python train.py --hidden_size=256 --bias="none" --optimizer="cautious_adamw"
MLP neurons of a small language model. Each row is named by its layer, matrix (gate and up: input weights) and neuron, and shows model dimensions 128-223. Each number is 128 + 24 x the weight over its row's rms, rounded and kept within 0 to 255. A neuron's up and down rows have the sign that makes its largest values positive.
A block is one neuron, or neurons of one layer that tend to fire together. After each block is what it responds to, as a language model described it from the Wikipedia text at the highest values.

L7.gate40 [135  92  85  93 126 118 158 116 101 137 130 138 164 108 174 165 116 136 124 148 115 141 166 124 109 127 116 125 168 133 151 121 199 125  87 135  91 130 161 122 102 142 163 112 125 101 138 154  82 109 123 116 129 121 116 108 151 125 127 151 166 174 155 128 161 156 133 115 129 125 103 109 119 103  91 135 147 182 138 131 155 126  96  98 114 111 119  79 103 125 166 106 143 123  75 140]
L7.up40 [129 143  78 160 147 129 120 110  89 142 105  90 107 106 139 122 114 143 182 154 127 162 140 127 121 134 169 118 157  99 112 116 154 108 125 133 103 150 153 163 164 146 124 102 154 137 127 157 125 112 141 101 161 124 101 122 119 133  96  85 152 127 153 102 111 130 136 164 110 158 109 163 117 151 131 146  79 116 130 158 148 115 122 106 106 101 147 166 175 155 142 120 102 113 117 117]
L7.gate326 [128 117  92  99 185 117 101 148 102 146 100 107 149 125 112 145 114 153 116 134 135  98 108 117 130 130 122 122  96 220 111 119 140 101 127 126 111 176 159  85 134 166  92  96 120 128 117 118  76 118  91 101 107 152 124  98 114 153 114 162 153 151 126 116 100 111 104  96 144 160 159 127 123 147 126 162 176  80 171 173 160 157 117 127 135 128 170 118 177  94 143 107 116  90 129 121]
L7.up326 [111 136 113 141 142 100 122 125 136  81 159 112 127  76 164 101 128 109 123 122 137 155 105  83  97 131 168 104 172 145 107 142 157 102 100 140 142  99 155  79 131 136  92 123 121 117 134  87 116 146 132 104 156 149 108 123 146 166 116 160 108 104 124 139 157 127 114 123  91 115 161 103 131 170 115 143 136 107  97 161 169 120 141 160 161  97 124 104 156 106 189 124 136 110 158  97]
L7.gate639 [112 140  95 139 145 127 123 129 118 101 113 116 153  94 144 130 120 169 143 139 117 159 110 157 100  96 132 164 116 186 134 135 131 129 133 116 122  93 113 135 132 162 146 114  71  99 117 106 138 128 116 150 107 146 107 123 162 106  91 133 119 156 103  99 161 135  80 157 136 162 147 142 111 137 153 172 165 140  82 144 176 157 120 173 110 108 108 104 142  63  94 166 142 157 148 133]
L7.up639 [ 92 115 124 126 158 122  84 173 104 155 124 105 132 141 102 161 101  96 153 148 140 149 128 138 149 163 140 142  82 153  80 144  89 121  97 126 156 144 164 148 145 109 122 144 159 156 114 119  82 117 128 123 152 104 107 106 140 163 151 142  96 112 140 174 121  64  98 166 156 153 113 122  71 150 130 109 118 104 138 111  97  94 122 119 131 133 120 110  99 113 110  78 119 144  89  91]
L7.gate662 [121 133 168 124 146 112 156 134 106 149  98 136 155 132 145 124 116 114  98 120 137 123 111 155 107 106 164  88 123 137 117 129 128 172 137  98  94 122 139 124 147 163  78 133 121  90 108 120 114  98 123  93 159 152 136 125 196 156 124 135 136 147 152 154 149  97  92 110 114 135 159 108 146 111  77 137 114 145 162 183 136 186 160 134 137 132 108  95 139 137 157 149 138 124  86 127]
L7.up662 [122 103  77 140  99 115 139 145 107 149 185 127 164 117  79 115 155 133 142 136 138 140 135 135 125 106 131 159 140 164 121 105 181 133 100  90  70  99  87 138 126 101 130 109 120 128 188 115  66 113 137 134 156 134 136 137 126 166 156 166 134 147 107 117 122 152  81 123 159  98 121  86 139 135 112 143 118 118 118 132 125 132 121 104 127 139 122 168 100 153 161 137 127 125 123 109]
Description: Word-completing suffix pieces. Final or middle subword pieces that finish a multi-token word, often before another suffix, such as abrup-t, distin-ct, electric-al, re-ject-ed.

L7.gate218 [164 131 150 136 135 152 165 113 118 139 138 179 136 162  75 122 160 134 109 135 135 103 129 133 136 134 125 122 160 123  97 139  93 148 172  80 115 137 159 162 156 143 118 139 124 162 144  93 116 121 145 122 154 124 145 139 159 102 120  61 120 121 123 150 110 154 123 146 149 123  74  90 114 127 130 142 146 131 145 112  73 123 131 147 139 116  82 135 161 143 149 111 132 108 143 173]
L7.up218 [100 126 128  97 129 134 120 112 126 116 145 138 118 102 107 133  98 113 145 114 127 115 157 125  82 151 134 135 144 171 158 143 144  73 134 135 175 131 121 144 173 115 118 151 135 131 130 132 138 122 110 139 138 120 172  92 128  85  95 160 124 129  93 207  93 112 129 132 113 124 123 136 113 106 153 123 123 135 113 138 132 125 184 128 148 145 113 127 110 112 164 118 142 109 116 135]
L7.gate232 [158 123 111 150 153 126  80 141  99 143 119 101 110 148  59 106  90 153 128  98 166 148 155 119 119 122 132 110 144 138 135 118 104 109 159 137 121 159 116 141 163 125 128 100 130 127 166 130  99 156  87 153 115 124 150  92  95 104 109 111 113 134 106 174 131 139 141 171  87 140 137 167 176  90 138 184 113  99 155 143 107 106  84 102 137 101  97 134 134 125 114 159 163 174 106 114]
L7.up232 [116 138 153 108 146 139  97 103 131 143 117 132 120 128 139 182 119 132 150 132 145  92 151 160 129 158  86 143 140 130 129 124 120 156 178 125 111 114 103 116 158 129 101 139 169 107 153 155 100 120 182 105 145 141 172 115 116 127 119 130 134 124 147 122 182 129 122 163 109 136 119 144 101  58 131 153 128 116 110  87 157 173 103 103 108 147 162 111 136 177  68 128 112 144 117 145]
L7.gate551 [136 134  93 127 136 123 132 145 136 120 106 144 113 140 162 108 140 116 154 119 152 173 151 135 107 114 132 140 126 124  85 138 110 141 100 150 132 108 116 155 129 105 168 157 131 144 126 101  94 175 151 128 146 107 115 186 132 105  93 119 137 174 126 154 106 122 109 121 143 160 113 121 102 160  65 181 122  76 134  98 112 132 133 159 158 104 154 120 135 155 153 110 119 156 148 134]
L7.up551 [135 105 147 134 107 161  88 115 118 175  79 117 157 125 129 109  96 128 116 111 107 125 161 149 163 115 122 182  99 132  93 121 145 120 123 109 144 126 159 154 132 127 136 113 116 138 137  93 118 157  86 104 135  65 125 113 141 101 128 131 121 101 148 138 129 110 104 134  99 111 162 140 109 138 135 150 124 129 134 131 169 186 166 191 168 164 125  83 134 118 130 159  75 158 100 180]
L7.gate646 [172 166 130 158 134 187 140 123  98 139  96 135 112 103 104 115 121  99 132 139 116 137 125 127 112 172 148 127 124 107 121 111 101 111 116 122 133 139 120 107 145 110 119 155 159 142 135 123 109 154 136 140 177 112 142  89 111 136 129 108 110 151 140 145 165 105 132 124  99 147 137 118 143 130 113 154 111 101 151 115 138  72 135 126 192 130 139 141 126 136 138 125 151 157  43 146]
L7.up646 [133 144 120 123 154 144 119 111 135 159  97 134 140 124  76 120 101 110 169  88  88 137 129 109 149 105 131 182 153 124 116 139 117 127 126 111  87 131 116 145 155 131 124 165 158 133 108  98 135 123 127 141 110  91 180  94  93 121 173 126 136 122 158 166 133 110 119 143 136 139 141  89 140 160 127 154 119 127  97 122 127  90 133 125 126 155 163 160 134  81 155  93 124 142 101 192]
Description: First-name endings. The final piece of a person's first name or initial, just before the surname, as in Carl-os, Step-hen, or the period in H. Drexler.

L9.gate154 [ 98 115 146 155 110 137 182 170 106 149 105  84 131 119 129 129 161 117 102 149 150 104 165 128  92 125  98 143 132 126  94 132 123 113 166 116  99 142 168 122 100 147 135  87 151 101 108 154 128 140 119 106 151 116 122 117 146 125 121 117 118 168 141 121  86 159 102 138 120 197 108 140 174 119 113 143 143 203 162 135 154 157  66 125 160 155 136 115 157 128 124 143 116 145 154 167]
L9.up154 [100 128 141 134 136 111 144 150 157  98 165  99 133 138 123 122 142 123 116 136 182 123 102 150 102 126 144 126 116 138 115 130 104 136 132 117 125 136 154 126 122 124 150 110 140 122 142 116  88 107 121 128 191 148 134 134 125 138 118 130 167 118 164  90 123 171 127 100 115 148 140 108 111 160 101 151 112 103 103 141 121 160  87  81 183  84 117  99 156 131 161 155 140 127 143 122]
L9.gate407 [116 120 139 178 108 116 138 130 120  97 116 146 160 114 153 105 196 160 128 135 150 152 183 128  85 106 149 140 152 135 147 137 102  90 113 114  91  95 137 116  93  93 100 108 130 150 101 140  82 126 115 103 116 132 133 100 147 156 111 124 149 137 112 104 156 172 104 112 101 181 162 108 138 157 116 172  89 151 134 131 109 154 158 146 155 149 115 111 135  91 127 138 107 108 123 123]
L9.up407 [123 105 140 113 129  91 131 136 119 139 182  81 114 171 134 112 151 160 119 125 131 146 147 107 116 117 159 154  99 132 124 156 158 168  59 102 131  94 127 126 102 132  65  66 131 143 107 120 152 129 164 168 124 132  77 144 156 124 141 121 152 146 125 123 137 124 131 117 133 142 128 147 146 119 135 108 150 123  88 120 133 183  99 145 118 146 153 127 139 117 117 104 123 146 132 127]
Description: Word-completing suffix pieces. Final word pieces that complete an adjective, participle or adverb stem, such as qu-ick(ly), desir-able, supp-osed, ident-ical, usually followed by to, by, -ly or a comma.

L8.gate38 [121  86 155  81 144 133 119 132 130 101 116 101 105 136 100  62 128 123 131 142 114 121 112 119 136 141 159 112 131 159 122 164 126 102 128 127 128 108 146 170 133 120 137 111 132 124 150  91 117 155 145  86 162 162 184 133 130 150 104  91 107 111 153 137 144 167 114 112 132 131 136  95 137 152 152 116 133  94 125 126 131 155  81 110 173 170 142 134 146 118 164 127 139 137 130 137]
L8.up38 [108  84 147 101 106 156 156 107 103  76 103 109 113 106 111 122 156 146 130 156  99  94 139 158 173 159 153 113 148 108 109 136  89 175 170 139 147 132 115 142 145 146 160 142 149 130 153 121 129 118 123  89 127 127 207 131 108 123 119 113 102 146 122 142 112  94  97  80 124 124 117  97 116 109 144 124 147 156 118 127 133 163 100 149 108 132  67 162 104 137 148 110  98  92 108 122]
L8.gate57 [121 143 149 148 132 174 129 123 133 133 136  84 123 124 134 102 186 109 120 122 167 164 100 108 141 141 138  95 157 137 131 123 142 142  99  72 151 138  96 110 147  86 117 126 157  94 108 119  57 139 142 159 133 130 131 171 134 116 138 124 174 154 154 152 119 150 123 132 104 108 142 104 130 101 112 133 105 149 123 137 138 154 118 115 100 129  93 123  84 111 136 144 148 161  91 106]
L8.up57 [ 84 119 138  95 140 142 156 177 158  64 129 107 142 118 114 150 180 100 153 175 168 145 154 139 110 126 141 125  96 130  81 102 118 148 168 110 135  97  71 140  96 127 144  96 143 104 108 126 101 103 127 135 140 114 103 147 156 123 142 183 146 148 143 157 193 116 133 155 114 132 119 112  98 152 137 138 120 165 116 126 161 154 172  92 113 153  77 115 121 117 139 127 109 146 127 117]
L8.gate189 [114 124 148  83 112 160  91 160 130 120 117 138 130  91 138 169 171 155 126 129 163 110 114 204 152 160 119 118 150 123 165 138  93 180 118  97 130 148 143 140 127 155 104 137 180 151 143  93 131 137 150  95 151 126 138 152 136 114 135 113 152 150 107 152 159 132 158 143  93 124 101  95 131 121  86 159  75 138 120 170 125 127 156  94 156 161  88  70  79  81 125 137 101 121 112 123]
L8.up189 [156 150  95 133  80 110  64 148 148 123 103 130 158 116 110  88 133 103 158 143  95 161 147 115 115 107 157  94 122 142 102  95 135 121 156 102 136 111  79 169 155  81 160 130 143 109 129 120 121 110 129 154 141 127 156 133 115 120 109 125 121 143 161 174 150 121  89 147 120 139 118 172 155 136 145 149 120 105 137  51 124 117 138 129 133 119 116 148 149 105 137 131 132 112 146 148]
L8.gate289 [157 123 128 122 122 118  98 130 112  79 100 129 113 139 113 105 107 141  80 135 118 138 125 124 120 139 118 182 180 130  78 141 147 127 157  98 212 124  81 149 132 136  94 136 153 171  97 124 115 145 101 124 101  62 143 121 137 134 166 150 128 108 116 183 139 117 117 156 116  87 160 117 162 148 141 127 121 103 123 109 142 125 153 151 129 143 121  83 126 149 100 131 125 157 155  92]
L8.up289 [142 147  99 119 133 141 130 125 114 154 114 147 152  70  95 103 146 103 162 133 121 100 118 104 120 128 147 117 153 117 100 187 111 143 132 121 153 165 148 159 115  60 133 133 143 149  96 135 106 130 138 141 124 120 118 134 164  60 163 126 112 147 154 155 110 148 124 145  92 137 143  90 128 131 121 140 109 132 144 117  78 133 155 140 149 128 139 161 121 154 134 142 124 112 155 104]
L8.gate299 [160 112 122 160 135 133  80 145  97 106 112 108 163 123 150 127 162 121 102 108 137 142 122 140 117  93 103  82 104 134 153 141 130 134 146 110 159 109 139 123 156 137 114 142 138 145 130 127 126 163  88 106 169 114 166 164 111 138 112  88 131 126  96 161 143  97  90 134  73 147 108 121 124 127 132 143 142 159 131 172 135 108 123  60 136 133 101 133 132 132 170 153 117 142  98 105]
L8.up299 [136  99  98 149 166 122  82 124  98 146  91 113 174 118 140 104 131  94  86 115 105  78 145 112 143 135 130  93 142  92 104 131 161 121 123 142 143 117  77 130 138  95 144 115 161 156 132 117 110 143 156 165 157 127 117 186  88  86 153 128 107 159 124 147 129  95 172 130 157  95 108 130 183 194 137 125 123 113  95 110 132 136 125 110  82 165 123 151 132 151 102 125 126 123 148 121]
L8.gate305 [133 129 152 146 103 114  98 127 124 107 122 154  93  99 123 107 144 119 122 139 121 153 165 110 127 102 147 122 116 123 126 168  80 115 158 149 131 113 118 131 123 104 183 131 117 157 150 126 105 123 151 132 165 130 167 123 101 112 107 102 145 104 152 137 104 112 132 154 113 139 166 125 157 142 111 149 112 111 115 130 147 109 100  97 196 141 133 147 161 107 136 114 110 136  98 145]
L8.up305 [181 111 116 152 101 115 105 120 135 140 154  74 125 140 125 142 176 102  90 144 135 110 112 125 103 155 112 117 123 112 129 140 111 158 139 100  98 133 134  88 145 143 153 100 116 106 121 136 129 167 124 115 138 116  85 112 122 122 143 138 126 114 107 161 130 163 152 156 137 130  73 136 167 109 142 144 125  97 106 145 115 126 139  95 119 118 148 108 112  89 132 160 128 140 114 174]
L8.gate482 [103 122 151  96 101  99 149 148 120 134  82 132 137 159 132 110 117  82 105 131 121 116 128 136 115 121 114  90 139 157 168 125 129 129 118  97 112 148 123 149 127 176 141 144 173 145  78 122 105 124  98 105 128 129 154 129 135 159 154 184 129 143 141 104 119 130 139 178 142 104  86 125 132 120 134 139 140 120 137 129 113 135 101  97 145 131 145 110 149 124 114 103 105 108 184 158]
L8.up482 [142 144 129  91 103 128  76 122 129 133 142 138 117 147 163 127 164  83 120 103 154 121 147 135 145 173 127  81 114 125 150 150 106  93  93 157 132 116 126 156 127 186 154 152 142 162 143 145 109 142 129 170 114 127 109 164 146 136 152 161 107 156 130 113 120  98 119 130 120 118  87 117  95 132 145 169 127 105 124 130 124 124 166 108 119 157 128 154 110 128 172  98  84 116 121 169]
L8.gate539 [ 73 168 131 105 139 138 120 150 143 128 142 113 117 118 131 105 182 124 103  90 157 127 128 144 136 108 122 140  30 105 133 137  50 152 157  94 119 148  83 129 124 135 143 112  91 136  97 100 139 113  95 113 142 103 128 141 146 144 142 164 169 134 127 126 158 113  97 142  83 136 157 102 146 165 124 137 142 148 142 110 145 117 149 104 141 177 133 109 113 135 158 131 153 124 136 104]
L8.up539 [153 133 128 132 109 133 121 132 155 134 101 111  92  71 142 114 145 142 125 170 114 150 137 144 137 113 148 104 108  91 104 130 145  78 130 190 152 137 122 122 159 105 119 131 186  95 102 154 133 122 119 134 160 166 162 145 129 133 162 128 149 154 189 134 145 131 138 161 129 156 128 171 155 186 145 108 148 125 164 152 165 146 107  72 140 109 132 116 111 141 122 108 130 133 135 146]
Description: Completing split personal names. Word-piece endings that finish a person's first name or surname split into tokens, often a name already mentioned, e.g. Rup-ert, God-oy, Madon-na.

L8.gate219 [190 141 124 114  90  99 144 132 138 116 152 151 138 118 169 129 162 125 102 133 108  92 150 134 103 117  68 163 111 121 147 117 105 149 146  90 101 112 161 125 121 128 103 141  80 179  94 142 120 110 100 124 107 127 160 128 128 106 132 100 139 140 190  98 132 139 110 123 187 176 145 145 194 144 169 156 129 159 162 141 153 165  80 160 147 142 129 110 162 129 113 120 139 115 128 170]
L8.up219 [ 94 111 108 151 170 119 144 161  98 102  97 125 123 107 150 125 157 146 125 145 129  84 143 107 104 140 142 137  96 166 108 137 114 126 111 149 138 140 135 121  74 136 158  98  76  95 111 116 131 127 125  84 134 137 128 153 143 136  85  96 122 110 120  91 115 171 100 123 133 128 159  95 136 120 162 110 126 150  83 188 128 153  67 155 141 122 149 119 146 147 127 145 125  67 134 167]
L8.gate269 [138 134 147 133  75 149 147 150 152  57 161 128 120 123 130 123  94  99 109 128 123 162 141 164 139  87  95 148 131 117 134 143 139 104 117 126  95 113 157 151 140 132 105 101 140 141  83 135 111 152  71 128 142 144 152 113 131 126 118 157 119 125  77 131 109 111  90  88 154 143 136 182 131 133 132 105 151 120 116 137 125 174 112 106 131 122 136 144 135 101 126 112 164 124 126 100]
L8.up269 [111 128 130 113 104 146 167 136 150  92  86 119  91  64 153 105 103 189 144 155 117 113 157 122 156 101 139 154 127 134 120 139 123 122 120 161 128 140 179 111 119 100 117 118 115 136 115 131 129  98 157 130 164 112 139 133 153 148 140  96 120 122 127 136 125 137 124 138 113 143 134  96  95 163 144  96 121 138  95 158 146 142 143 130 143 138 120 117 153 142 139  77 117 126 145 124]
L8.gate312 [121  82 150 117 143 140 131 124 106 142 148  97 119 135  88 134 139 106 142 138 121 134 156 197 115 125 100 126 125 134 118 144 163 158 138 118 100 147 166 139 139 120 147 101 129 149 142 100 111 148 138  84 130 138  92 113 166 154  49 150 119  94 129 144 174 119 124 119 135 154 161 117 159 119  64  93 127  80 158 144 105 146 145 115 101 114 102  94 118 136 154 144 139 127 116 113]
L8.up312 [129 116 132 146 144 128 183 132 139 138 122 156 108 132 157 156 111 123 132 139 136 120 125  73  90 110 138 138 103 122 129 145  95 117 102 108  91 120 171 116 105 124 177 134 157 168  70 134 124  98 103 166 118 167  94 101 132 128 127 142 166 142 132 105 138 136 106 105 129 130 131 114 128 103 119 168 102 129 108  58 139 135 130 146 160 141 157 151 158 144 140 138 125 120 180 137]
L8.gate342 [103 129 156 123 183 123 173 137 106 122 146 124 151 122  95 109 156 120 171 167 113 179 126 111 121 114 129 104 146 136 159 159 184 148 108 133 129 103 147 131 121  80 160 132 136 111 128 100 126 131 126 119 139 126 122 118 106 177 116 178 105 111 116  88 123 142 117 107 119 179  95 130 184  97 160 125 138 190 123 150 141 134 106 153 170 154 161  84 145 168 117 116 122 131 110  89]
L8.up342 [117 115 142 154 148 126 131 137 141  91 163  79 113 105  69 115 104 138 117 137 128 146  97 176 160 123 155 120  54 173 125 133 104 112 147 105 151 142 141 118 118 151 117 119 113 153 139 106 124 130 117 154 151 189 118 125 122 150 104 149 102 134 151 130 167 101 154 171 122 135 147 140  80 121 136  95 115 117 157 119 172 128 118 147 149 132 106 115 150 181 157 128 128 121 137 143]
L8.gate451 [139 107 145 132 153 124 155 108 162 153 121 133 104  70 107 117 156 149 105 141 122 168 121 124 100 117 105 100 166 116 146 137 115 130 119 129  79 147 160 124 126  96 120 126 133 155 104 103 163 104 170 143  84 120 119 107 129 148 138 102 144 126 139 154 141  89  99 121  76 130 153 138 131 137 166 124 107 113 138 115 138 164 135 121 127 129 120 126 196 108 120 135 152 170 110 175]
L8.up451 [148 105 130 149 121  84 111 140  89 134 127 155  62  95 129 104 167 127 124 140 129 130 182 111 133 113 133 185 159  92 113 164  99 107 106 124  88  95 143 149  85 138 140 163 134 134 162 160 140 149 147 141 123 113 116 123 136 129 148  56 134 160 139 134 169  87 125 118 102 185  89 119 125 146 140 181 105 180 110  95 127 153 135 118 133 160 112 162 124 117 110 114 117 129 107  86]
L8.gate513 [ 80 126 172 116 170 102 126 130 119  97 133 108 117 129 144 137  96 168 132  98 137 109 133 102 145 141 126 107 128 142 174 149 108 122  96 110 114  80 152 128 114 119 146 140 118 127 130 178  98 102  75 135 115 156 128  85 144 162 143 103 153 137 140 166 160 140 112 120 152 152 119 133 120 155 115 135 129 139 110 134 125 193 118  73 158  92 121  83 143 145 173 136 117 152 143  98]
L8.up513 [ 99  91  86 149 108  91 115 118 137 130 146 148 129 133 154 102 127 140 110 126 117 134 152  97 179 116 108 129 149 116 136 106  95 138 130 129 104 119 163 113 116 158  99 158 139 125 126 144  86 139 120 123 115  89 100 108 141 172 164 132 174 146 165 155 135 122  99  81 141 133 146 126 162 144 173 155 129 136 124 121  94 147 115 103 135 137 113 128 111 115 131 119 126 154 164  94]
L8.gate618 [ 96 129 177 135 132 124 144 148  60 156  94 135  84 105 126 116 142 136 128 108 113  83 146 106 133 118 121 141 120 173 122 164 129  65 101 102 150 127  95 123 133 103 106  97 129 148 128 112 102  94 104 129 153 129  93 132 173 142 110 124 147 191 156 113 160 132 117 152 122 164 130 131 161 127 108 148 142 120 128 138 132  93  98 114 152 138 127  93 181 127 153 143 134 158 111 121]
L8.up618 [115 142 141  68 124  95 149 102  90 140 105  90 108 114 144  83 127  92 175 116 164 119 134  95 149 102 166 130 108 162 129 158 137 149 100 114 117  97 128 116 150  91 100 125 149 135 150 156 120 104 108 105 162 147 122 140 146 122 171 104 157 133 173 159 132 115  91 115 145 137 109  80 107 129 147 149 104 119 165 154 112 140 126 115  99 136 162  94 103 154 165 100 129 131 122 113]
L8.gate658 [124 134 164 148  75 101 130 133 152 122 148 128 166 134 128 126 159 113 128 130 153 103 101 164 126  95 167 145 150 138 132 170 126 151 128 112 104 142 136 151  90 114  92 150  98 123  99 121  93  89 105 145 100 102  92 124 138 166 141 133 136 133 111 124 126 152 138 116  85 131 174 147 143 132 114 100 134 188 126 121 122 108 127 157 162 188 167  93 138  96  93 116 106 178  96 139]
L8.up658 [122 100 146  91 121 134 156 112 129 139 128 157 146 115 134 196 169  82 123 100 148  95 128 158 121 144 144 136 166 103 130 144 108 141 143 131 104 160 148 150  81 116 114 140 111 158 125 128 113 113 150 103 106  95 121 119 153 139 165 103 157 151 132 124 112 123  79 157 139 125 139 114 109 151 119 124 176 144 117 102 142 136 153 125 125 180 156 112  95 169 160 123 134 132 140 116]
Description: Word-completing adjective suffixes. Final word pieces that complete a split adjective or past participle, often after was/are, such as spoil-ed, unchang-ed, via-ble, station-ary.

L9.gate104 [102 135 108 101 132 162 112 170 127 120 132 151 144  89 135 109 136 140 145 141 108 150 147 127 112 108 147  80 118 109  81 122 114 118 144 117 108 123  96 144 148 138 120 130 149 141  81  81  87 136 132 120 172 133 123 168 114 136 133 142 137 151 123 152 152 102 144 147 100 135  98 110 141 103 121 182  85 168 109 125 122 140 120  75 119 138 113 139 108 132 166 107  99 118  67 155]
L9.up104 [ 57 143 145  85 143 140 111 165 128  96 102 152 157 146  66 127 142 154 106 110 108 133  75 122 144 145 111 118 131 101 152 147 109 134 101 107 122 159  97 111 140 124 104 110 132 148 129 128 118  92 151 123 148 107 108 141 139  95 126 111 188 169 159 144 151 115  69 154  71 108 149 148 121 138 110 135 130 125 163 143 151 124 166 115 145 132 124 171 107 124 118 134 119 118 101 110]
L9.gate155 [ 67 177 159 123 166 139 100 126 140 117 187 108 141 114 142 124 128 115 138 134 115 109 158 137 129 137  84 113 143 114 158 117  78 139 160 118 142 114  70 108 117 135 108 134 149  56 127  76 107 126 161 109 138 160 140 160 141 120 100 158 163 145  99 135 133 125  88 139 102 126 142 134 125 109 136 135 159 200 131 166 102 142 126  93 142 109 117 123  96 104 163 184  95 112 109 166]
L9.up155 [ 84 176 107 119 154 181 115 185 105 104 126 141 106 136  95 140 139  84 128 110 127 128 142 121 130 104 125  87  95 121 141 150 141 116 129 145  99 132  92 131 126 126 120 146 159 107 117 124 127 118 120 124 131 117 148 171 119 105 126 115 117 126 110 134 140  78 124 119 116 112 129  92 135 132 100 105 179 134 118 128 145 145 179 129  91 107  80 100  93 127 111 133 131 113 128 142]
Description: Sentence subject end. Last token of a sentence's subject noun phrase, right before its verb: pronouns (he, it, she), surname endings (Jacobs, Laki), nouns (album, station).